From a checkpoint of a small transformer trained on Wikipedia: width 256, no biases in attention or MLP.
MLP neurons of a small language model. Each row is named by its layer, matrix (gate and up: input weights) and neuron, and shows model dimensions 16-111. Each number is 500 + 40 x the weight over its row's rms, rounded and kept within 0 to 999. Numbers have three digits each. A neuron's up and down rows have the sign that makes its largest values positive.
A block is one neuron, or neurons of one layer that tend to fire together. After each block is what it responds to, as a language model described it from the Wikipedia text at the highest values.

L6.gate38:513459578478472456487523445535484516525486598431486578478528567445470494401536497534494495480500548521513521536536524535499508460511471513549558512471471470440514514458507490454498492511478537547567482470515407479542487536500535554471489427527505458577500507529431522548575481554595512468
L6.up38:494497486507510516424516435521522510519481512483510491515529521482495468472543518482493520443504475556466529521536543564412501481468504551609482450430529505498526467516577486456538545515533500589527540534485524508502612504563575546500506444480517529503492509537469461580560480503567531457
L6.gate47:475481496485514466519435504536483493553541490526484402448476526459454460480541494540547429454505530472464500570468520436482564478554487449558413535440553525462542411507537475525534431449444502476502457476499521551565542492537536436496521547491472440496481530458513422523503453550596513486
L6.up47:448502553472422467595442486507502545459528483551493472492496532569479470438510499512483491493531550480508537527475459461492555487533498498505432500445534499456501412465518478545528517530492581481549471442516521482581463445515546459425478517510434492460456543445487409496547469435557567546
L6.gate286:511498513531506541554516471509510511457550578501480440524442485529493481498510506523514488456531560503440456487511518459501521430511429457444533507494455481516565484460477538458469488593556537450509420489530549504525457525531470552493452509550524480519542462516492514592555481545524551468
L6.up286:548577505527509469491459461515467432514459531529555508449598565531525450438449511511447586512526535550465459497489506519517573502500407466492492437512515484527565468516482495473561494485467446443469442488505522541490493532495508534495444534576518574424555455493548491573523462536503505472
L6.gate339:490497479509486487450549461506446456499513574491461449490552516497475461485544469527536516500545495490461508511582488488556430482480513448543485433492566538557410485405478595480504530535488473521509448530511465451432451468504495434492523516482446475513557503427480501514495544467561504476
L6.up339:513471478511490535488517511452491515554587498513508518458556534414476525450523468522455444460426511499540479512587539414522555446514447434503561469486555527447518427485504534546471451466513539473444482613513471443521492518489443461503566445536497474489477537552528487501533472438516535467
L6.gate450:551434492457491517518496432572435489431470544458522530469620525478564504445534577506446484544463536531479500449522507486507520383522505464489534540497445560516497520484529473502491480475466530455460472510520426512469568525517516499535416536553462553572537515446447446469491461513541560475
L6.up450:539431495462481512526439419543466500456487532493539521452588536484509525455527514550457511500430500509465514470464525549489507423492510515548535543522487522529475518496559443512466487505474501456511470512498489497477591481471531489515459521538478534536517528486460406476481481468513549555
L6.gate620:559520498484506456558423482478495508499491538507526552487502505492524507447555495472470483480458495540411482606523429594482486478501461510630456550452498537531515525477556500487529442469523517475491451456469464511451464537495500483493465448521515527531497536486479481531540589492546494518
L6.up620:539506594479492398482479452512478483434487509484558479465431500586529477497535501500476509419536523433412490574490472537515487552564464514497461479443525501533543551508488410469497494518503548503513497501529475496526476544507525516447478479486474433485530518501487474559473498437480435542
L6.gate629:456555478505514427464524465541478518449546462454504552469506535484490556516452480444536551527503490501498536561492512515517517483562431448521504538584569470588549486452476496525482491530515480432426489462453510555505450512499551504461477471554501475498522522413430524593518443469529462543
L6.up629:501490513517476507502576476515499494513507564515466499525519478537497510513519457519539523506496478471521441535507484531443565513487481389501519581534554555509528509436470525466507470495474562458512473492449436451548464609480605533496486519510494559607472499492532507601509521461462471531
L6.gate662:500443468526524428530468460505457525534474537467476522548484497529487439492549524464575536564527516532463426539500479566462504452529509523485504546488588503431452490392526476432510493485524530476456475440510453583538485501489478530491499448613495475475497519477472480468480426534492508484
L6.up662:530448496568471507557427440477473483527513520453482479489495469489492430442567511461534557534547487518481459498478477575421507507494477565469490542507547508485461457405526460442532425489520551438476492472491470554548462516495519512552500482614477536501435550477502369483480432512452560508
Paragraph-ending breaks. Tokens ending a paragraph with a blank line, usually a period plus double newline, also after table rows or headings, often before a new == section ==.

L6.gate78:509513456614497441449475506583506490431466539492503526554521456550583501526482491385464520431544443518485477546450445467482450537467494600505509447462476442431497524509526481546516476490504498593416464499526519469490505492482500481547439413528550486517523459457529515497484488459458520514
L6.up78:504448581495512505474477446552490529524572496510402436475534542462444480501469573571478550447562535476442524561493427454510564464480499517477535504536516489578488595517434504497544483509551532512519497385522480447497520521481534549455457526495559518513489518478471453541554399518517530439
L6.gate155:488468442480431482479561508537509501502544574501533451539563501456451451459541587527584502516494533461495481523560464483498500466528506459525544513495483426515493416504477493569463492546519501596521477514503535497452543542523531491524533522442550501547523518470538511571522480528540537475
L6.up155:495567511503524474431439522481556486507468464453433565590451497447465565491524481530465537510495509529524534516435454441538475452451469503486513564490440433556474516516532467432549516485507490520540496463485539436507498495526483502466493561578508459499475410512520466395474416504540462491
L6.gate226:500491487523511505489455469462465485435517511528490512468489415443429486493499563580542515407444498475514564508496541467496421561452486516568457492588559483527507523439526467488514464481529574403543424478477439483444508550439553513484460450436558521553492501464470502522474608489474575516
L6.up226:495454499489557588478527495553490458480543534526479468485514476545488495490541510555492522524434566547534509524460592489513524445511539530451528422485544505522493500482473533463445499449489533540455514464541444534491501511520496534505542457495471514522532484472514485509494461505570457466
L6.gate239:520499455515485450446479522476512452536530500447456495516453466437579480488482491490517515441505494463510437482551536475435493460505498495470510506441565500443567504542511524512504487495502474567461490408499549479503507518487578552468465539469445598532487540444470488511499541509471539536
L6.up239:512484552489563453422461533542451514497515505447475576465473527517517550581494496497532461467533572485571395512506481429599529474496448528503478406459494518506467543524495559525459477512519440465501501458470472523501462482442446486473416533515436518413552534478427520438547465513556528496
L6.gate379:493519502483485510494432536502448443450562414517498455613400515489464515514498398393467508512495488517493459529481499493525471480463475478454539491471551478478488564462496430465514498497531496495535587501494486576476480496429466486529538515419510506468537527496453524457518476534438529514
L6.up379:490491547513479558494474458443528492563501494465523446428541527526434499436495533592507528511448482492532510460446502551531562465535509480510487528551484448564466434524421500549472513520509546578452432461487551479550557467566439495456428483511473513407487526470519541492572454450567500387
L6.gate566:436505528562504538491514529567464483556526516493514520423442477513501513574580539461498514519537476557496511556431450510433471472493521479498536485586466474523424518504481516457419521467504456418500410415505531481553437477494507529509499497454492424454527485428448479517448489538428538468
L6.up566:501463533491481534515463503540466497527538543480556539510548522480507551475506547547559521489500516439490546517508459432563529508479400505488455554488532432497495515500575553492497577524505516500495451492528443509419449528555457516454454533544461523615561465521482498535527507486506466539
L6.gate643:544502487579498551508422553613467472520530497487546451505459459485470499546557560503520529417486511549569488455430549562522575498532520517510416520499530513470507508480500498508512440514535518420510573543506514483547428519447571483605413470500536534520511503494464468535516512512473523465
L6.up643:460516447435531513480454440508440482524485536506512480465517481549465537450541483515516470488502560499493519580458477451489562452578453549499511527522477502493534551485486464485485496507569483520489495465530526499455566545514484460482588495494489571523551517535490499506512533507516446507
L6.gate668:556454530456527527455486478513524485538475562451519591581498507483549524420556480523456465502503540433477518583510488629499515401553516498507537518433514491433466418541475475461570567478506503491511484525482522484537537517491502503504496458531424512530528595548494586581466486492453474551
L6.up668:570470432514523577506423474567531555476520570542480516492538522494521492469520535582518513520470521456553556482522517574440490517500515469541499533451524513470514448526479459547567503515564549495567561508481514525494491481475531554511465509498466549518545529481445509526499444502455465496
Content-introducing boundaries. Tokens just before new content begins: closing == of wiki section headings (Reception, Career, History), colons introducing quotes or lists, and clause-opening that or in.

L6.gate157:536512490480503543464502497567558421599547558418480459531512520524522537477507511552529452473547588574544508532498500453426475478537463483500494550506434379537498484506534510532522627480482492497535534406533549468541493537543521511491542455447503496477503457541487487512491549460496510529
L6.up157:527496471508461519450587522523532485557417572486532548486497521427487532521440541422543445518513531505440541526424482514475559481470500523437543563468519439527533505599466449499482478543489467470416431588525584497463511534460496525602458461542510531493539535523469513502542473527525527476
L6.gate167:483489500480446480440459541436544524519468502470476478590532524474455552489520439515541500491450500453600497472471540608570531446496527431521513583499456452555493465454544490483474462501445531540503502524516566572575551501478527519482554528562511555478480579501529505454526488450515563512
L6.up167:478432427505487481460454495450475458525537533454471434480522519508481531545506523424428507560496511549546512497518441469561505542507498524450508602451545475556516524486454427488568498453478502487524474525422533541466504519510522493469535478465467536479528523578498428478422577512478507493
L6.gate216:540556466381517519523574481562470449492516508543462521490537527549485488524496541549523436508537575458460525487519492471498462450412489433512589455547433411497457559489481509540533508470422473494453512570466515459500549472572464486477505496550468472512550537577520483511522463495531553484
L6.up216:522523431460537497438499434451536483511565497494494507486560549534489485491558437491555503474498550538496553538485508473474449480471530458502522433499564440456528466468498489487510445485544447484521530607573509496589510490521480421487498552464528528488536514438480498466517434489494511518
L6.gate456:508501531523509500491476470462459474481529469565446407541530501461482512513547491481503499462525483449456513432479455504496457460412499427521510537464503454581453478465485455482480528498487512559539484491511459458577563414492509481436578462514471447502465497471471479482524467479470532514
L6.up456:533505546516445511533483493486514497476422484556481497513532497529492528571455481492544527495493558471594505506501552545489529449500489495502441525534502497496525508527501469479596466528499524470514563413496496493500577543470526532412534520397464509441487501477506495494461485486475467515
L6.gate614:505483532547542429492484521491484494476584477499407491451520558467473544491409565525584504476503479514528515443508494489487506449586491537526536510509532568547481510593497543514504516550522526462462642529498492531485465465530460524422548545437548516593509438502494503503504540553494448531
L6.up614:503536481512571514457505480452480518469555463428446518487543460466452534589477502450548537446524524519513484488555530454505506514522525450553499556593499520573525517515515507452450520527437530452540483430533509538539445456565508420487552547494500418463438476479442509553478550525502534517
L6.gate624:472500474547433543462487534455496554445552560502504494533556524495541464513485473468534525475459580518468509486485392495513502501510486403451506461462584456507489544412517547548536535424445522404544459543505516443475478556528433563449507459471532479472498550496522584491458490465531500420
L6.up624:470509479390477562559462514454517456432488455558526452550542478481468438587546509497554519524525529527488510481521452480545588486480477501562497502491587464571483474448538493499587522425491568538525508426526523536556529488510522510469491435454552463504470572555551567515461474495466498462
L6.gate632:483538542461400430481538492523528524515498567497482475597571553483511572505503560471478464535489472478526468527476448543576500521515464507491520526531543484436495458475481520473508487498491492496494530498513496513427510514438529549471443447501531467426441533591496515496493434540498502482
L6.up632:541534519487518409514464493531480444510514454496517478489469552504494466545535462476533538547540543501487511444549522563514523577452474475467502620507448507477527485427450490485517504422492485473450583483530480507455571464490484521517405517509506532513428594467541493512449474543566485530
L6.gate700:527511478475463563509481427507502507586515535538522542462466617463471534510476486569545517544539436500588439453499546512550468493472490500525496566447409506471504451464480531423478469535546454484519483559606505531512455474444514488520517497437460573503481485497436518476506474543528491514
L6.up700:511461424410512522562452410560473507521524479521553573545483495518471591512466453536481521500501465525568480540446469609556476464506487509542489526434413465503519418544493517451488491567571463486536481521520439528544519531512470509494498505475492451432466497505494592511424499537599531538
Sports score hyphens. Hyphens joining score numbers or compounds in sports text (1-0, play-offs, second-round), plus with/for/to linking match and career results.

L2.gate18:478520430507543538519497522472470411580447494496511532529498444542554529454463459488398519533442471504539522458457476444552498464587497516540502457501462470527501523456518477530492549501504435462502440428551500535469580442506526453558494524464420501530620486443446534514503515511480462532
L2.up18:531500523489535469547539551485478457486552538491517428524434483517513513560532441520526511497459517490518541516557507483547508454495507471490452474501557382456423532512533486570521467514469459466476451466472510518472479471438484516449442537540489497548525501460602444447478510517530539527
L2.gate306:482468499560478515582475533481527465597537469523549546439446419496522524498485518470464548435451493517447483446512527419454535464532509471506508512479551420521525554467532518429448461466531553498555436472480514439463487482452440484471506466527469435552461416468485548487546506367456411517
L2.up306:492485420558461481562534450510522462515513463492433408501542508518543465572511481531466488523427466491532498560512400459485500535396604481384517478473561448545510532479519475572397516547531501544518483545486452506519571465510440468499495492488484494517523522495535508472554440495471463488
L2.gate600:579478515573428497566504435497510517505574428471518486513458566514516534438511505515472477462527552491477488496480553483545462464510553551472460580533471439514538514495475537508474474530466469509448471480468528540532440467430475454446532459538528509497543553454529470471513567400468535527
L2.up600:467523516543581477506533542468540461557519465450504486501453468528457482532525455473488505434471460557498601505423494502584502432485494504571484487542526506517458454413506544540510517479403516447517438410511548524537559514448458527487518554491472478482539440407437527449454536479487420501
L2.gate648:477486484481458565577461536549512454497558468434412430470491424514535448460538549525538497445563558492556523456533433507446443486548560432485474523498508528481516485483493549478490490562424526474469449504450510460445492501458528456469470558475371527511457489467495544492448466494472511512
L2.up648:509516507417552554514489564508443533396522511512542405555553584495480483505486476552558473562509503543436564520483482520540490541519466543531480481550471500480483542464493563569501426457507429533512544565451578481485483408468534527490606529514579565526537470527526456545490462495565494520
Linking prepositions of/for. Prepositions, mostly "of" and also "for"/"For", joining a preceding noun or quantifier to a following phrase, as in "member of", "one of", "For example", "searching for".

L3.gate206:529533494506423491466498541505495534464534546469559492493515436481476555483544457542541583532489525424416462478548506472546490541496416505544485488521490492548485488453473541602502426463518565520492412468462458512522569533542507476416508494538500486439548559430540585537483450536508508470
L3.up206:456509516470501508499524499475446520547549451549439573556483484504485539437497493551485477551478469471454490554440493493488490521492510504580525493473449412511594499529535510468481488553452480505486474476484511541534519528610478547469480424432532501509529552533550532513457540463513440472
L3.gate664:471485524494492484454428530536425522603476552529537529538479448500522528486521511492479471564496538504489529521503471543512472524505576497484502537466478540568467521510467476500541533446456492463467466497514468551508513492484507441479492538540534472498568515482551456498517506581550551511
L3.up664:534528528504511538500493469505518523439534554470487461566479492491451518492557498477465556468526421533451485470508450506500486458598441564522481436452527444524521528471544461426452455541498529527494488452558565540566524512515490508544511403497449498497482467558514568533470443427559453434
Section and paragraph breaks. Newline-ending tokens that close a Wikipedia section heading (== History ==, === Critical response ===) or end a paragraph with a period.

L2.gate128:510456529533474511434555463515543473470511501514485478446480496532555559568512469509525464524455530421536482447495509503470564455525593498501449516513488535567475561464481515519475556425491460510497488480489466554551529524532412528532450514503467495460507536514534507542488487457473536508
L2.up128:491516523492577495483538430524538526447426570502532421474424457520558541550508496462561475503544440469505460501532470516542513479568547518563469547476514492549529533500466501462526537429468570516555517473560512495519473503470464568559416525491494516478448543446512522537505498524470532529
L2.gate323:505452537468510527440501442466460463549441506534511568478460483569475518484539518500545386474501584501481498531479570491458483482440560476511447549479538466487535515526499504427529512469478499564454498524568571561576485466546483528537408536453497451451442556500523461545483487515540556541
L2.up323:537397469463494522451491552454432501539449525541467514503445542580518544557596502537456474514488590448532492561425565530500482535559523528537457507461510529531511542471495493402531487502476572509490483495576493427551470458521513484544415464500418513440465533429487531532494467477481536558
L2.gate549:594529531502476537489481538520523519472544535511552497526490442536502538510481519489473505579396508459533554443467571526463471491582467521556464483490533449470425538536480478505448552543446444576429529512544520605490508481514550545457455541503446489428465506445488505504488515556489558479
L2.up549:456509573569452503469515484492409555524482454503460529441556546557528526532504490548462480509496506515556457558534463486494467470446514478470535473503541576461576520460456486447548536463538536494550503494483499493521504450422468478487511480436539538552497478511498477499469518464515535500
L2.gate568:563519378446558476478499518531423529500503503571542483468549461524493467493503520497484432507543521543521529549508430531532494495596509515560493501472533489467485478538478570530611522506450487452519482447448448528458498493448502497491495446478522481541493384572556489550558556530452455483
L2.up568:573443417471479488526393502493428505461531489526505497507553501559449505482522524516515432549484510559545542490506471602519502544467504516495414518441464490453523471515490577457592577450556431463473481490445532581561510474550548448527498469505496532533493420408579503560509544461473461427
Mid-token digits and bytes. Fires on tokens split off mid-word or mid-number: inner digits of years (the 0 in 2020, 1970s), and bytes of accented Latin or non-Latin characters (Á in Álvaro, CJK, Arabic).

L2.gate256:566500537488507460474463480515489518556517536561553563521546532585460557477519493472446499435465442552461468488465485559524468427513480412491527510438478474529502454498493493471510473539437524523456509470427541486458465485437532440481407464443534509481536484500493516467510500527470573474
L2.up256:554485468518480485506474470495431519506503538566533580477567568545443536489529520481436496481434467567409436458476506506474520487534525402476511452475470474491523449509528463449502507553476542538503519438482553517437486540442491539550423444450577505511530455546503501436548508493496538503
L2.gate464:551504528458476512467431521485464472464480462442470491498588536555420556501561514504420463505486498509418461523455457490561483484575515470505480574394466549569511460483536449485503473532504513468480531548503619504558534515445489440441538488490516468469457510494476487538545483505588454488
L2.up464:502512537496489505504518492572506592570550441466454511502487425506525496520526486522488484454525479454540504545454521542455451481487479421505449464537466486563539452490472539515554449461470509474445497467535484526508456477512503543516471520439566480489502499540467478485502535479516538566
L2.gate552:616513499465447491512453530491493501538507575525465521527507478482518511471490466499440502487579488520497447478494460512532518439577494507540538516396493480565425462499465538527534460496437538448513533515487559525503546545465495531437447493516551476524490528502427481410470487508548546534
L2.up552:568505473479467495485433507527473528509508497542441493521577513527507506461468488488387462509492456461477466538502415500545502442509532479567561509418439510480497477461427511506532425512444513432508531516493565541424538524438480536435466471519532510461572557461435455435481481497540508541
L2.gate567:623505482557490500481454449510482534506501501564512496539519552472529510470593538485490541484487475478530484527469453557426501495479530540444525511500492513509467479497546506487506543486487432503477493568527510511465575506517461524536500487538467536505478496495454470484493527518517496490
L2.up567:542522569495556426524462517519556531451455450535491463564548509499481492510440445444431528506546442503449502451466502491436510460506494517511494478421474456473507481520479412467553503498472426511537501535402500498491469477438516554449545559485469464498584484463490514496464490438443483462
Phrase-boundary function tokens. Commas, periods, closing parentheses, possessive 's, and "the" after a preposition that close or open a noun phrase in narrative prose, e.g. "exile.", "Morgan),", "in the".

L6.gate83:520463431460513472462503520523544514456399455491495516483521540472466524487484534471479487536493460477517486480542454478479472456511512473494502476505479459566473537566527459474523531541485474533486482553458463523507395478519568509510467536490503435486547510491539473505553396551527558467
L6.up83:519483471537473513570498482486510467480493488520468485479449530486503557490457528477465491469534498542446453554494520508502464513522458485581563563405504553474497469381525472560518500544564461526500500484539500548476515487490521427463476489506486447517500418531479478420478517425543498536
L6.gate96:539487481422369569438529542496538455562456450459481505511546499453479524446502508501477432566423432515552577432543482588509472514503587473529493453475501455528515484495517431535501474518485545468483528561500548554473548444543519608446563464499469548446478484527508448502473483512525519506
L6.up96:518532452493538486561454450522570504441471469467476537553484545503538526481530484526500513465426551483529483478532520509497477516508449512449512478576486513496502510466474512481501516536440468537524507510521554544485479473499505437526454504497485550527541386479475462558545501545485603471
L6.gate105:556491465549428521554521464490566458522492548510539580516514465511551551488477478545491488530531491526465511508517444492476568468509519456505453585500434511545512497532575525475470562492467521554537503485541529541444499468476531531549567448543513524470474546463483523496522566530468556468
L6.up105:508472530564494477579517486552450467499451438450568490511541509481474471439506534502503452508440473487482551486590402525520442485451549589521500477436545565522545548470492490554450485531519455526506441611500433507512506544524511512523483569521541463548519472578482539529563473594547472520
L6.gate116:482500490516498489515467508455499537431450410453501487469474505448459539526457516480502467532500541523515534480477516498450394468466443420513473409520479533540403579540482504579535508438514488485508489504501544424435495395510479530483496480515561474535516491469449530525414524506452449428
L6.up116:488488463441452529532428511445430512529553435528460495483560476494412465467492500532469492516471442492499529500536437489460540463548506516606525533462432461515459488422488470481457569609464528538497492477491578509461445518467526535460511448499513542537500500459465510469458558519473483527
L6.gate250:495523500519514475485468483511469563463462469433538541437562488533427476485564493564510461572492516463440588502434541482549555447493514564525576494564451477486448473527502505445518521522509447509547421444425534488529544490482509508552500553563494464501546562465491483524531493565422488429
L6.up250:511504366460480556495505474424504447482506570508504498523512485505453505452500494481497531583497456504418519393560486494412486476522562507475419530511492540478495536498503454509455528493440531482475530558500542507462453516517529437543530491585423449459515488528508500508486460564491478518
L6.gate298:484521483512531519513532521517484422519522466498459554532489422582437567490452481491483479428548550535472522472504492482443502505519528556599474426512463522477556540540511475528465481469495441516514456490463481501489507446605463484533519538549447500523530521504436521567457558501479425568
L6.up298:463432447448604456486512542473503581497455488428561486533558478545425489466520471465454499497526585464482535513489556508448470481528564489473441472584517461491520512468456491469472500506491485478574488511451481487523547503493506497493546515589506417461503555455456492565501439507469517513
L6.gate353:461453495429463508515524547492582497493501512475528609493462540501447569576447500468520455499498455400584513483548539495504474514545402507532472480504439450529505540519499445538458483563466442460493491496506469534573523541525548495551530506488423450436469538522500507539511402484504431458
L6.up353:481500482543536492416465474507548531561512554391472457555571462538483459515489482506438530461506498448601530528514476530441498465489545463488516499602498456492575561459514460481428425526525416487500496526474530543559480493532566445517523598585529503470525549472561500459471533557512489520
L6.gate525:491532500511618457493514518513447453558511429554549462473513434516518501493548464505485518554479491535468495443507511500448433483577494499531490464473429536505404556494505500454556444527465485476559496521458499519522455528474512487485493424540523513473562546448492478461495447478455397432
L6.up525:461486500520491482518497530526516501542471525539563444465538474574500564493559513525470497490461467469563522496547438491539535517467533481499491462499465464519524543535493500545486483476510503511423507518513481495472456487495463472495574497464557523461476547455581513436541443476497555495
Year digit after 2. The 0 that follows an initial 2 in 21st-century years such as 2003, 2014 and 2025, in dates, tables and prose.

L3.gate80:572374504472482476449508508448495460533541499491514481503515533478490536546554519541575532482459552428519517479463611495481593474542459503530486597419482537594518425472478574517487497476534525567521531486529535534547482482514488462532471521517445532485555523549523434580532475464509440529
L3.up80:534468544492524418528575560556515532571488511435437472466589522519525516451475497538473497515529489454554531466481496473501530530490490434483496464387487566546531444462533568558509499522533514557501469495427476540498478474493557437437502426449466466384530484503527481572475503501496470440
L3.gate600:553472530487443550466475508542515463508481485422494413540498523455454534506519516435588541478496531434471485607458510498513477528448515447435523564480522535626507487470483499507505437499534588465528556502515586526526562463474515554465523475544455490440500549550573497564558511464529569525
L3.up600:497456463484465470586487507467492477620486518477493526532564536450502440517563547535484548519533485546534466497567511462415509504461571519486525494487454524504522473534442564489514499506493521495436446461487533473458455471501539449543496455448513515443505560492460435509456413553548529499
Separators in sports tables. Commas, colons and pipe separators inside sports records and tables, as in dates ("June 19, 2010"), venues ("Norman, OK"), team: scores lines; also "published".